Weights of a small transformer language model: LayerNorm before each block.
MLP neurons of a small language model. Each row is named by its layer, matrix (down: output weights) and neuron, and shows model dimensions 256-447. Each number is 128 + 24 x the weight over its row's rms, rounded and kept within 0 to 255. Numbers have three digits each.
A block is one neuron, or neurons of one layer that tend to fire together. After each block is what it responds to, as a language model described it from the Wikipedia text at the highest values.

L6.down885:076146131126131165148137137129097140137098138158088115116109094145121107128160139138128135132127129124147087147110076129108162143160084147130103179117147151147132107093139087141109104156161105120125159134133116113135134191115086075104114164109115163129084119102094117124086157148118097080090153128091148118090135123109112136124062123129105129132147091139146090157175127098134113122145160137106132148145119136141102146110133102140141142091132098133127157131171132150114146148123105150144119113118132100149103146109115139134116088109109091095109138137102108131106141093114116160
L6.down948:139174151119121122144124153123109166088105141110122170167135184113099117096156172118134112117184105126152133133118129174166128104125140151138085137095109165120117120132137069121132095121141152141166133139108152134110121125174122145136130171149146118128114087097129124146144130124164129184130151135149105139108158181132114134135100129128159166115099163112090118129125109106086162146090099124118124112153121132166138119109120139159153101132127094089161120140124135102156120134142097086169127138138096173169163081151125116142099153119145110105154127111117145154157140133102108108
L6.down1607:093149137145158119167119119133153154115095131089138091138132102099143131100122154097130137112121166108098127114083137138129091159108145107147130134121130157154132138150159145116122118109138134091141122109125108125132108145110115126113131113073135114107137094126144138128106183123157142156101114127110104141094130166100106134138124111115083116101156110133168134152149159099083151102144122136105140098192119164143137098127154147142149099108136143121154110118138101133103110140163120084121149120126113159168174150122137089120121121171184126112150119099130103170099164100112122107
L6.down1666:173029135113109173097108137148132151115116080110137154141103120144123143157099118113148086119163153122128115151131088143140096108131154131107102120091146133127100119112154102113136107127151151144207157157114094136108138134107116107157123125069118149090076132145123096133178127133135138125138124148115139111135091134100074146137133109107154114133086131105148103118149124123135127082109135181135154120157174118083152128119139136121113122149160135124137112144150135112143108126145109139098095150145134131130152093179141101140117134147161116114092125129146124121140080106124113112
L6.down2041:126128090134143132128088176120123132085131165116160122120115178127151131117144127122186108061149169108134181149134071122120115120131117135200146159129116134154137160145139068161119101138161156134147109130163154119157153144106103147139101092115131113128113125107106126123119129131118169144114149114112137091116132197173122089112074137091173157115139161095137097119108108097094146118089145117107147133138125111147141169171121120180174144092132153114139128153092126103119112118106164155144136147137100136112183141127149139161143132106140131125151088105171133148136113113114097125
L6.down2087:160151141115120118114140128114140120118112123109142165163150117114141139164183129134131128113117090114125122122159094152102112126127159129138136111150160145124133138131124105180112152163145155138162108147139114088146109146127109132125088117164116166089121058131102111131136122135145142128117208118146169125140131151149112123135110176096121144124102133081125120131108115092146155164128141132140099123122107149125122148138122121127089176102162127132109082176150191140104125117122084148163096107142130144156136109132096144109134098091167155148131069111138128166124164167109126104
L6.down2150:108138108095062124114110148100116144161131105114125085122134118122110136121153119086171167112147088132109095130128108150118146119095114108144167146125162169140140131134139120115150092092149114111089118126077117137133086112140112188131144144108122140085132123101126145117130152137125120152108115133137095177151117095080139131122161133150097077157123103140120119153142107109109141141092115150104108091102170120152104138138155109153091110078132140151087136183107117111166118115125121120093149160164120159158146099078164110098130102143106122115105100113134066152105122127147096109
L6.down2761:123119118127135142122146055132099127108151127118108100066088104119106135148140118090144120136102120087113089094150139153134081130138136138134140167123108099172167141123143065101174113107142155140120140137164113110177127100134108109133107159158103137160154133081133117100120108133114168091100132120163090151104117131127140136138156154108124120141108157075186133088114159169110139127139148140130141122103097115134090154113098128120114106105143112104126171173097170154124160101138128141106123160166115173125116128105173137113155119141083134151119142140131148088102091104103125125
Forms of use (used, uses, using, use of) and tokens inside technical specifications: engine size units, measurement decimals, aircraft or vehicle type words (tractor, biplane).

L9.down1163:138186157186105162080146119136089159108159078132164158133107164199140115110140100116139135130161167094138110120181131152093102110127105129170137136088160134148124135152100154152107155151093162122172109140078150092157115153127127124165153161149104162136068168130147114133091150102146088130138180159168097122138133103087140109114134155117131092108118119136114114141136180159146130159113122118149106104146148121082062126133123107117103145157135157107104154077139135138117118157103091068111171165116146137148113121076056121130123099152112119062142096164139176107144164094115167114
Tokens starting or continuing a capitalized S-word (Sarah, September, San, Sanskrit) at the start of list items, parentheses, or table cells; sometimes numbers or pipes in tables.

L6.down450:127074145154122102146090184137141157149097129158132128141102155071152141163100163121135125143137127179111166123091132162140117141129147126113136099080073160097113098095157124131138128095142101144111085147115109122154103146106157119116103183131105127135084175130097092058107108159148135120162133125148140111116082147140156105124099072142102150116158114151142169149130122141122126165118109154159151097093144124170102091105163121168107114123116130087079146136125103159146207158090114151150127118116111115171143074134136130107159142095126145163115160157127134154115133123158172145
L6.down801:071090148129121075104128098113154152143118122130119109105110117107168146148100113082155082103135132131196122139127127096122124151152144134129174080102130116120136182101098144110083140129133139115138152173131132145139110083127120118150128151166099148153114113134109144161141103161079142110118097127184180137140111148113106173130169099141132126172134129122134125125126135132146111147102156128123170112154109169107143132091145160123112128140132146169112146143146140126083145141151147139120136158128153099148089134138160131164131154153099144136136076089173136102138089121144094139
L6.down1043:088111130144126140095103156107157130097120152098149139135138130121136113148138090141136116130175148118132118126155112154146086129142130130118138138093106136095122088110134140179178122091126172113150125145091135110112131094140132134107086143165118107114112128148127116093097125107112081127100094156165171120089151089157180121097189094135123139103092093133175138129121126136145102137127117089110175156142157163084140110137112120089155104130117103166092124113122147145111112176086125117140144159108156135144140069117116167129111120141125138143106158140100095106114149106117130101
L6.down1772:173125111127132145176144112100150123149101105157105123121098134151151117120117174162138109142170133099131110157094132130119142139123097126148120144176113160117079138140118186112134157100151120155106112111108120146121067129075173135126180135118158187120169153151109131136155111106104133126091124118121089107126127160108143113136113169100127114123103140058099133166150160152135126111119117085104159168140142164134098106131106079146128094130153112156125111131151097118094106151112101157088138124084143083134141150097139166126090129068145134104162104127149135115119121141170118145
L6.down2170:144106104140077166140138139137140147128128098133166135117115116112131129095148132097112153144150125126125103135101134102119103106149099093166148127093112145099124162118129163138114107130122148167107116132121158132121132133117129098153114112158106134160146124098140134131129139096127152129111080130113137117136149116146149125145128144089124152102099156125143113135115175135103104145062135137142125140148112119152137105080131164146117158098120132111117150067121121200125101138107151109131111166108128141136121099125127116120089114127119119154114127157126153095080154155096154091
L6.down2423:102127139164115135121121162132133176121115096127104130098145156128157093121152147128139162126119085151152124131166106104152112168136144175114094140142155125127097130108138156087131170129105126157149136106112116142151138174121151102157120117188080154142165132163140137132110114155137132125121146158162151134137081092123124044129102135107112162116121173130124083133083134138109156124083149129136122118116137134133118129115095146162160076100112136120135088083100129155128173155110143147099119138143172125133118158134160116104120089161129148169163122090112125139117154123138089131
L6.down2691:153059106145101134082172129123152106132114116134126107139106111115121150081115114176130134141127135144132142130085114102131095095128104123148142116101133117131139127092120136114105099109137129135105145146097152110085191164090128122136087108111122119094147133115167150112131124136159109143137150129154121104114137141105111124130153159152108154122152151142155139114124128134141091081120095116103177129116148110117100124084131159098131100152154113128150130117133107196144081097117155140150116144105142129169087166116174153116136116136149151117148104122150133106069147121172144097
L6.down2867:127163107124128068134149172126082153139152161134135107105112112075158120110137115100126147128100138136183086104133107149091133145120143129123093159129117147168102151160129175126124136169108146110136132150128113126164065111119136126096077121113128121126089140102113138107119158124134116151135168141103082156125142105096120149162112158149079111168096157145107147123130104128145123125145143135084114153154156138141112166116129153096159118160155163126108146095122112127105155171082141130157135114089151120093117130099174157152097107150141153146124140108137078156168124102131135157
Final token of a section heading or table label, such as closing ===/== marks, medal in "Gold medal", Seats won, Review scores.

L8.down647:141103132124161095091134156115154136135124125107109153115098072136125147191104114149087185100130123100098126149111169116147102126117134099111126092108131121147120156158140115124088067117115088179129121110163119128147255161114116121171117117127144097107128134111106103126094105125137114128129097108146149115126122132096105135129146102127163112105124144135119122147082151142132138098113115161133129087101120137115150109115117144164121125101139127138104153116123155120116129058093109108118135143119152145145140085136115167139142103091127158152132124153145114121137123123116119121
L8.down942:113141147142118146130141160129093100081089077127157122128151123091093134140131126091165105138116079119132133144116167141111103090104155094140121114098129158183078113135134119117104112094117145112115164167151106160105185173100125084159130158139146133128101114161108127151127124102139170094143102150163104170117122107103137100114116103164151137100124133109146162101108127159099134127119096141153119176133119134171129078095104148113110098159139154103121125133139156132132099108158115090172201121123128164098104185109164115111100152141156141128143057145101143147113162140099161110
L8.down964:125171189126137151127113120121134110170107151130130148094156151089132138094104150157113158129151104159160102111148156154149095130075136083148161125133138144118094139120141083101147072114127133132126164145121109099111227153134111107161126118134138139131137109160133106074095146145124105175181111147137112117154166143136170172108140081119146135089145113161097147149124116105115112116161142134131123100080142095123156147076132164124170121200135140078129131133121138108138158124140093096108138103128130138106086100155124157077113134112118146159106116143121081128086134105117066085
L8.down1652:144105130145113103142151154114134114172104137129157095116176094130129150112112102136167146102119133163138114141101127151131136067126139153151087136115143143132119136203164111143139098138104178140154175110124073158138080136108176090104140118151138132100118150132128150158172129095137125096107103137103080107113092130125136156127120147126109112148138158126097144123106159119151113135134163099171146137172141147105083129107143156091142089147065130127123156092135143127113098115156115128155118188094145165132147115143130186161152156134109166152127134166150162143118163108116114109
L8.down1757:096078084143105141149149132168119105122149150152133151139154149143120073113119106147115133112125094137144121109124117129127117134092116127160127155153094113087106107174150135138139132124104140135125131125124099157159255164134151135117105116136136098154106124136175121147150098128099126162143156137061115085126134115091112114132138143157140107136092129104172158091132150119135146131146139095146115081111128172155105122099146162120120098166136121094111110106140140124088097118115104117133124145125119148116117139046094156073136110115147102151113127107134170155131095156149150101
L8.down1944:127093110097137108136156128136155117139154112085136113127094139154141101123135124133134125161115086097098142137125151109127112114118149086119128119098121152114111156109131110121171083138134152141081134150147101105133255130131127070170120138134109129105146147122127149101183067122143160142102137125111109143115159102107115149155171127102140147119117136139107155119112123118122153094155114144121131103127124148145138098121142143112129159127147117112125142197182144104128101122129113126111086115150126150128124154121105155118128103101157135132141170170175092143126138128103159109
L8.down2261:085086135114144170100148146135090155074161090112132137170136119136120121152147136130117158117131097143102112171134130107144122129134136100168156123127118165159108185118156110120135107138118127118128133118125109177146187100079099142120090103140147139137145145166125140117111127091150139091121117151098149117125131153103117121116104114174111158092076082134185117133124089153091155083138134113151135134130118172139096176141118116153116113121160130114133121138128090111147114124141151138152096171145122098124116106140119113156148152156116150148134116173107125164123167128123142127
L8.down2449:130109100101116117113095136130167184079132126107155140128105115161132109133117155140115108145134120110099090176156167118143103117128094121111113108090165159150149115107126174142139124120151116071116106163108116143150236122112137088131125143120122110118101124120091085141131122122159150135105136122134154131082116117127175142133144125139136124124180163102168109134135109132133116122153109146133142075144113149166124135133163127130082116087165129129116098145139130117154081124164156095120121148145131129139128129126137127114137110132135104132147136161128112077122106153123083109
The closing equals signs that end a wiki section heading, as in "== Production ==" or "===Dissent===", and also the pipe closing a table row.

L9.down2716:121152158126101132146122102124169143140115108150127118132144140124124117116158099127138132150159097148116146144152104165151116166142124142133173141133117128111075135136114141140152134101113155134150105123122137173144094170123140135140106131109091109112097163141100164126105099182159096084092167145118146170128131098173119134159119129139132111123112159124146147090112131142074150124116115096120109123157185159110117143131158120126121103126141114131152089132142108120125163126150178154105098112102103088155116140115119132145138059135151144122138157162107117148145094089151110096
Tokens naming the reviewer or outlet just before a quoted opinion in reception sections, such as AllMusic, Maxwell, Eurogamer, The (Daily Telegraph); weaker on names in cast tables and citations.

L8.down712:154124134159119112169129133142114104138178128134093143124125143134115103116103145173112127101150144130097130087202134104159094159101115107075142099142092094117137147145087123107120103108141144164150126103135153139113110180083088135145112091160126104152125174134122147127118085170112151124111142089146146103156150101110131133149142164101147121138149147116139143164116164097096106125146101159143113179092143130096158119158084145153132165162125118061106149118119140149136090144097142115126142142140144108149139127097110170169093123132115117099150120146131121126122139113161155141
L8.down1130:133107121167166173151141147122134121144123140122133139138082145103133145114120124120143159182116115125115086124151096166122132151141149099097108143080126150110132152114138134154141152154131118160104153102102144141156135146114139176131107122147136104129132142129159134168143126106089128135137110114139174131116109118124137131102083121113135177113137126102109142122107145112153088171113134102127138115134116125146151150067126101119083133107143132103125151141087093121120102124101134126102143173170128125108120133103132163111117090118081163141079112101146100163146151106087101120
L8.down1165:122114113160136121163134122197130104087094128134117131097183170132149137107117113111152125137109113130091120133087139112135124062083138106094127108112153130121170108093121098156107104139077088096172101098102111142125107135146126168093168152080101132135138123153177151164130125130089125152121135117151135156142152134098138141115119124103177128144109139120108182107148106157143106118103143144130129153104166132097142109156065119150118125122103156120176151086117120118158107147127100127157154154137141140106089140178104154152133140183137112109125127153096126167107104133129123115
L8.down1254:139134124141122107116117174161137149166141108112127127157128116106138127116100134094105126139108118099080130113120098133109085089117166099189101120117116138096190143108127120086114126149098124111128127097135179103141119160131104138095138119105112157097133137139113169176104128142109119158152174136167149108097119093116113105161111106103152130149110151161098121153153147114137113134123119131154134120130104112111086120110105124191075147129130104127138118086134131069141145175129135128137140158157138140139104143117130161116102166172151120091160127124110103144127136107171149148
L8.down2062:092127120111156100143101138138130143129142139084106132085137110136152159124127092108194121128126139084149156165138146157087145117104125133161121139100151123105096106151090095126086102169052128102128094098122120156182078089135154103146152140079156117123115104136164160168158095124132109098142101151126134134154121131130101123151151127138131142161132084145090123148109140129113160133151125101155181090159142117123125105148121146096114102150172153135109123095113096098082117145128136130123148152112164091134165084135105161112147119131105140122138068074165123098126113144135141110
L8.down2100:172109083100097109127105144139120128120130133083146125128177113128141126139104154132153122112095146129126088152125159125122109114126147141144117088177118145153148117107070148118127110153116124130131103127159109199122074111103166124122104154159152086133090123101153131125120140143122147108118111109078142162114155130145123136144110106147154093133192100087122107130146104134121101087126104138157147138103104152131152146150134099133094130158166130156067166122103160111159123145131124135091098140155145094137157117090158150102107103125086115128123112088116154116135125115101135131
L8.down2479:139066147114143152110110119136149140092124152131106141118114103128108102145137093095165111134089151088156139140134170149167117147108177142171116069143172143113089123145121137112138135152116106140136146159143133161112106146123142164133167161109127096129121162118112145138146118131144141154106122142142137157118131106120168132109156133132146108116113160142126138121100124145124145148129101115119138167154116111114120094145144129120078114096158106095122122118162143140123140168135119107105142192113151136159112122140119142171105076162123171128135131109106106104132092123124144097
L8.down2759:132128152143124114135117122157131169154055091081118098128195098104152165134144132104162165113122169096087126098128111116126132119110140128105132106108135144156165130152105158151151118086183127171157152095153134132123142109081098110166126168132159128146080085170108123117110094121090103124128103102110129174133170115134180128126111126166159102131109113093136157114108144145088151133140102104161140136155129163121111148117154139082121121134128136138139108203145153103112130101130150116146116139138127115109160107114137139096151086139137124134151110115128086172137112150123129166
Fires on a leading S or s that starts a new word after a quote, slash, hyphen or space, such as "S(anta)", -S(iberian), /S(audi).

L8.down201:133131206141139102142146150160138188085132095157171126130119174094138074116146151121148138127118129119132113104155086129135127103146118121109136094105144148146134137126117137133138122117098128110118138117103108147125155121150110119070127079115120106146090154159096136144139143143145113151112126133113152116106135133118129139147086126123174114094131137129104153133134126104097130123069073107140137105111180117150111099126170123142140113134162085120145152108141160108155086121128146141106142142154174173114097144161141097142149147169141126109142118138105202124103163146093128080
L8.down416:104144144145099136139114114127128112156127145136103152114110107137121087114164126128092151109127130093143117136103132184120147128135079111128137142169156144144145128119066110125150129106134126142128096126111098122104157156139118169121079135136060112105155119142137088146126169153144102129064118054121125116132104154089102100144135109108154111161170124107122118165126155141099121104161171145132105120144116149116120156113114156160098115138139143120137099109152153140119077117110120119090164112095154145093134097114128167124133169144141121127122155118126149137142132125143150125
L8.down900:107119125105153116137135133090163113129114097173136106154135097133097110110126119107150121131122098124121128136129067109124181078114097139126140101143212147128176106154130121131138179129131133156148146118159138134123135164132123119134082157132106099105132133122113122156113134126106144125097164160106100153130112114112108156114162143118097093116106142150126107107157135114122108098123160128128118123136155149120127135128151137151117132089111090127128139154130140144131116134157131174103147118168133099115089165133138127119067094138111149162132159101133139136082118171117122082
L8.down2074:129170114116109089150134148124125096134170118176135138114170107108098117109145126143130140153113109140114171172147125137122109156122110090091097162119146180148074083154160108163129110119109154146143151111136152166108136103085102116149089096162129124091162098171139087177149169101176146119123123098105170134075122092121122140154147139111096133066158121120109169120157133121161087145147140151138158133116143103153117105106086092135131120144140128156144136110122142141123134108142124125120122118121176153125148152131137143114100102100127089101134106151131127111117129150153104137
L8.down2548:088140161102132114136144158179173141117110150146134141084167138117137098086139109102137127094104152174130162145113121170117109104130105118121111110144109122144129135139121096113108142092146125146109105133133146151088155134153155142209103138122127125158117082137117155191086110121171093146105081112099142145120124175143105096112124131095128152114175151107135119132111106124150120124159129151080089060155087118160137133149086083157156149123181119160132098129173129084111121132171115110157115138114142136135133143152099118100097127094166102141137105123173145146151130125119123121
L8.down2577:109132112119169138138077137093120167170136155122184111126112111129108096137144106145138115084141176098152154150093121166102136121114149139098164149132107132113127109156134126117130136122143138144130120166092118127130167144168146102163135084096132043126154137097089126121103127131154123129130114132148129176082110149097106111154090089111136158120141149103145125138124126116115138153141094118075164120134179123160132103094114080098143128143133124151160121125116168114089130135140139161097171127134123143114095143112138151152148106170147118124133109158167112139117101149093159183
L8.down2617:109103084128146139151067157170092173113154123135093121114121135103121107108133105124134138058168140092138113147117101137134120097137137126099122140147108130136129112102097106080085133122130145129170126142160144133127108120126118153099148119127104118115112113166132103145137167140101126158105133135111128157134155122137132105170103110149121140105143163102132152151125155168166103158140148116116088122156143162147114118161067113163120168088134160145130128149155144096151126134136163132128102130121118162138092106154119160120140119121136171121151146129060134155116142105127154115
L8.down2952:084118097133172090152154127155116129125129154121126122122198166130132085103142174101104094157133155171110138127092137131131118135144091164198099056136116174118153111185099106115139134142150130168140112131105119155118155146109109130167109147148102120146143146150103116162076096140180118147093127082114154139131172153144121176122140140115110129110142126124068156139088154056187099137136135112140127111170140118164081111146107138123190143107165120169121137119128135117148158132087166151113167100104161180128124151139146158115100160132155141131132103143170112160154123140091154129
Tokens inside or right before car, aircraft and other product model names, such as Chrys(ler), F(iat), Brav(ada), F-1(6), Hurac(an), plus nearby words like introduced, built, models.

L6.down226:164141127124143153123121119115138149112173123079122161159120086119133143086076110105143149111130132118089126101151147076126109131146156114146110120125110128147182118154111121071120109125110087134140082133151131136163153162134155080094142087139099118110112148164157139154176134120151131185122144172159118142105117145117101193111147141155146117145116122125117167135143145121127107088164118130156088196105153143144124130124150105148124199139142135133135118170111113123117126155127140070132147143173152145143131152125117104167147120128132123164182120143109056132130142116099079154
L6.down239:164112145113130117121125089117107099094124171116153145167164166161166116122115160146116107095117162112099065120106156144114083106125139068187131176100105111122122124132139146122129134130118154188109102133138114146146135131093135137192112144128097119166127157106128103088133113132091146099155180150146123132143145128151133130143100099096149150158180146147187100127157084140098130130129138133162084138114145144130160139139107150144145134138130148144125153151173147146121175141118127104140137100138099117168068148093106115178100126175130116088145161125153110125113120064109147159
L6.down1457:129134080124143096132116141137125142117143147138169141162107160163170120141110158140154173125171147163131115100147167111126133138130156103138116150110151133161131101139116135134129107158091087115132107161122135148129114114138119120118179117154112145121124164120138092104150146054130114152127160162155150117122117126099093117115134125114129132101167148161140183147132177140106164162095137156096125148094142179170156149138132150102120111099139085093169111130156130127138157116140164117149102117157093118136148085107139133142185165115134146136102143133115134103166142128122124152
L6.down1613:127120126172127102139164139134163162128137126086162158115115106152134135148074134108139118124102128125088095134135092161152121142122093141111202136134142162132134176133121090130185129192113102170115137113168115117130146124148122124127147143142124146131094098100122144161118091110147107093152110155148108125125110144156144121116158120129162124127099131124146143147158147127107114156104158112145102179144132123100121087157116174121097095130162103160134131113092096108112108147086127126135124103143150109124143159139138127119143129174126159100152146086091139110126098127124177142
L6.down1668:112095129158157149156138126129088146186121183142116104147115138161145150157124132149103130146128094110146074134126120156129104136091119115123131139103117124157158128120138097153122118147141119124132151136125155136089088165149144138102105115118121140117152122123127158142122079118122127111096149113117123139159116133120167130162150144115155111135141094094087120159088138103171141164140120117125093150145104155150159088110138170124143149163119146176140109134154130120125118149082086096111131119118145137112081111103110171146106134091133169099114157075112108108130172110185162147
L6.down1755:105165148135144135119117133101143146156126131095095119133132144200147089079144133159079153125142127093164134156164138165098123133096101109156106117123122112100140133161153101179166127135108117160139125135126134099130077150120123116163113169148121156122141146145101112136117135115130113150080150098131134114169135105149093165211100156156124126131112125130150161111178113109136123101147137094159123102090119138124149161147120150145128137117105110118140120164159106096095158162113123088084132156119133113185140133145115160134157133125131126065097092145095062126127127132152115136
L6.down1894:107138119131092094131123160131154093138164169141149136110076087130139144098119133134150124084169075135184122109159132127172124131145147100111121132114133154121162118178113131154140114095130109103171127136161099142123194162154107113135140103069136119113137141136127066124144097175118148134123125118130178101088145165127115134141128119136157132119110117103099136132116164130177166151082131119085103089136144103082152140123145127106144133157120116092137113120101134111134134146149116090133098154098116111152122130152105103129089148088129122135122116136115163108124135107123109129
L6.down2083:097169097145136148106104113112145117137091096122119107137156137144163122122094100121150115088147105139128149120128141111127107105082114105146134097131083105130123124101122152116114157154168084129149139127121150090126105161103137125145154111180129097123183123140088113141151120144093151150118101119151104123174142144103116120172092131129111065151157115139139128126097108106133118124087133111140049151144117080115115126083100168097121164157148109168132149150106154104101122126099131131134100109126137115157159141141104149121116108130113164163149140137099131155134150094114147116
Possessive markers such as 's, its, his, their, her in narrative text (Drake's, the town's, its resources), plus word-initial "S" pieces opening foreign names (Sinem, Sufi, Saira).

L8.down683:117156160099138106135137083134121163117121164145123157126173132126115087102136118130126109124106164096111163118153060109113126139162158158169134144098156135100133081137134097159104115094112100111119120108112111087117158145158096095173143143114137125112090088141111159126100098129123103113163109097120168170118148146162161186156129147093134176111098147125128155107157131120131155141144121159152126118110106128093104097137135131101103118134082125111178133104130119131122153144140131134103111119132114113137149151130133145148134140131123113119117133177119148150187121115142140137
L8.down1252:104109145131111095173143135118105117154102115123123144097123133102076160165101114101097131123105166109107129099130130139166109126197164159140110155137119142139090107139123144127165162137125129132100115180119123110110167122100114160106161136134123112125140178182117101115137129134132090099105094134070132112131116121144124115111103090163077151136096142133142117086170152112155166094074106083111102134089123140128146080149144107120125132183123128154135152104141144127136169154160118135100118135105098126117131143084134086108106124126141149126135095102176113158116130162116116176
L8.down1609:082107112153129116107133119132161107153105087127128151133149170169082141127118146140132137133138077084110127101148118127097116147096126123185169151141162135086180131195108140128136097085164113152094139139184100177064187183135139159143148171142139116142124143120169153137080089125108144148093214177166122093119149083143127147120152105114144109127117097156119112095158146116131089115120150154125123133126120137110136130115156185087087130159142137075080099085104109074142139141175077097138165101143134130092132121127124145130152129143136099146122150152127125139094129079117114122
L8.down1683:148124119129118111153122109131147140115136131114099098135129126136103117095119132104151170129137125131112208128151127085158151143144119119069113142149125158157116096156126136160133111136120129157115108104128168112106115117149100180123115139090150124136135132075095111089097159131203089111083131129114082136167107142146112113133128130125143142083124170136152145131155101135134126116160100108120141138109109149160114157173133105129143104172113144127132115121105108104118126139158087116149097111117085097089171102139120185090125092139139093142155148122147136139109114153114149083
L8.down1935:116139130115119128178151118159170145098156148116167127136173179149086124132159127138112173120116093140126149141176120144133069171191148154149146116102115126147116124159115140180141143094162143160161139114100120122088105154133101131130126090110155154145099139154105183142092104110172028106121155125171154163144126085157126148125134147118089120136116122153087152100175160100122135119152132120126111094157084139097115127147136102107156136121122131104132114137152100116113152137135140178123132124100146086136127159103115126132121094092139112132139110171118148152123164183168116117
L8.down1997:130132143155097150123121120151163114128109137141082150112172161119107125148146077076067126121143152141124136130168109124135113163074171133140146119097109092156134116114104136156116115163164087168156150137134155141135113143123116133121145094124157124096103139126113177142101116106168091149166109097127108193173143108155105134116152168061115175134149129105123156131176141147131103135139118126084119135151096103136144113138129134142177121118122117104164134135129118124152101155113151125125117164093101129174096117114130121145093113103134184137128115139147133133154132115128136115
L8.down2849:113119136104141150131104116103143118169178116099119125114159086175109119115096139116143180095135160117133165103106116147128129113136137130133118124134158154136127104131139110113132071097111132137136116132117158115131090130133184153069134155118097146094141112108106136167110167145119137125151146121127140177091142098124133149128137179163176093186153152150157159111112077118132150141135115109091134126152139170146150113125147115131136094139141171080120125139171121159127150128159098087136119131113128088146107144156131132137149164153133134094097164129125093109130164098133127082
L8.down3007:136156104133104148114117177116153137128139119134136116082099150167107130126112145124109130104096126153130123122122121153169104140126053135115118121122125118153115144134112096140148141136156128122114139160063133100106120151092136095177136146147134116107118152168133094126138116139122109139086130110125130104117136129137148090123153101097133110147098131065176151084130136152141176134157134143126126166158148155135118160094126103131133166122108120161163137117157143164151146150081169093134093131134152114138128099110150143124130125098143121138130116127134167123149157101129128103
Tokens that name or link a reviewer, critic or news outlet in reception or reporting text, such as of, for, AllMusic, Forbes.

L9.down1578:101174118150151087163121125115166152126085109131155144104127134089110121090074152105180118088115133151153146091102132105110171122106134167138098128115114125184163129161151129153080108141134137168144147118108129136135158151104106104103120105148148105112144081147164117161127116122125146124109130146107085128156126141136126112165133158101125150171127172107116137115122129057146131152114141099128136123140121162149109121163074129123125144122163128161106103136145165094128085114154117156126119122128138100105120143125140145089127132100091118103137137153101108160153126148071117135
Function words and word starts inside descriptions of vehicles, devices and equipment listing components or features, such as with, and, version, slot.

L6.down165:140138127133103171150120098166125119102110114158109150164132115164134093144124152119109121181145114117108154098149124121120130170159127135145141155121154143138127119119169147129140126133139111130107169114135155118112070124123162121149086130058117132128127141076132157170094129131129092156157111131064127139147129169131125158116110195150159180118113155137127126104116098128136144081094114132111112121112126150159092100146147116076144118113157079137170154112110130100121123115144132110117117122104124071128129146137138144129089134159128134115101111108123089147132096137148133160
L6.down364:161138124179097109152177170147113182149109134108139121126128148161137125179125129131131150112141109117161121146147151118125116128144146165167143119134112094185113128111106125145173126113140171150151123106118123101080098134104149083123112150101113124129088118184128168145084050113100075145101172125138150125083127110165135143103092119138111135139131147121125118136120193123129148119137142116119150085140125169130142161162138137135132091123132126092131147150169139109126175142100118153106156137117118157093151126126109117101140112120151156142100096150159108161158122153140138136
L6.down407:160141070158111159121136121126106112119106089122113099106140143125124070076140122103116122142140092098107164111079105114114130086137170121163120074158107155105104122131077194120156151133130132130097127139131161130099111117132107160177098120119121115120133152116126162117122154125157104089098136108116096136116128131129146172128155105160102117122164124108109140137117127131160135108142110110135168094072153141134076093103126116121123143095114133137118106129158115102141093150103137129125140124125103132100126179123119112117122123118135144103134144125156104148151137140139111132
L6.down856:123109116106166107123156095105178100099149149129112129119120122103134123151109139113096132113147114129152186152128142113103111111134129142134140132092112115145131088114106117142104171129101087127187154119105129163162138141131148079113117123140168065140103135104103111122159144152116167115134128069122141131113127110119093114146121102117116106133149106188144109146103132082166119124123108130136114148110135151144138174122123126117160099149112099100154121117063144141159128155105144118117164172151137175150146113138117133156102110129097136133155112102140114181129118110118116151
L6.down1217:114096095095173139080147137159098133103106108123128138142134135103124124144112147132121115126109086106111117132159147150153129125107131151126169149146111151149145152135127116131127112114152120138114124081090099115096028134134118116082132148138127139121135153134149176110140101139153113139156121118086139133136119105159111144147179134067096105138161137117110125177131142136155147109097100116150097122183125152133132122170128132093146109137127119096125088140163124166149167116143086111178134122134109119149132116117162138120096068126103139097153111126114166136158163110101131138
L6.down1265:126145117095113170095139135154061107106162116084118149140117111118152109105146178088137139116159117124095096096142151141072110130105099131080153145127119142144099115148103114165153167085152156155095140129135134152115127169097141084142109074107107092118115126130116125119119088125126166132138165134144104135168140105126126077178087094118071131095142142180134133120138125100141119117114155130138156066129154117168125102139144107083114121138155165146141116127165124106146123127146135099107111151103107063137171109126118134133161135121147128162154136168126122106113119159144119098
L6.down1360:112152162086107151100129154136121151125118141078148086132127136132163110190109140124102188085117141095123173151184128123100103164175132205132134153135155142140140106120137119139151098117150142159107139126117100137083102159128133120141112120116126144123075104114114155117087126134094069166110147088120157142084091126157108131152143117133091146134112130132135135165155122085169166115121144140155101100121123130138114123125110114100115105099102133136132119166165131169137133110141098146160156118100101109168158127139105119097108091170134130116147100193156166149129135176114130105
L6.down1950:152110106084095136141137093127151127096131118100140104104143133077143168131109212109125088132119158117142146135148126097146094182120133142130095141114141124119128140112113134139129127094146119112146157131087102150132255130115109136160181114144140094096106201142109135113142151116159113108097140106151144087106089110125138141115062134153135093123112096142103139187106108138109096128185169116155116109114084109082082144120112109135114139144152129131137149119163146125126131101133123114160148152151170102162130162141117120126081151117141099166084132125154170135134132146137127138
Tokens in Wikipedia reception sections naming a review source or score, like aggregator website, AllMusic, critic of Empire, 7.5, ratings-table pipes.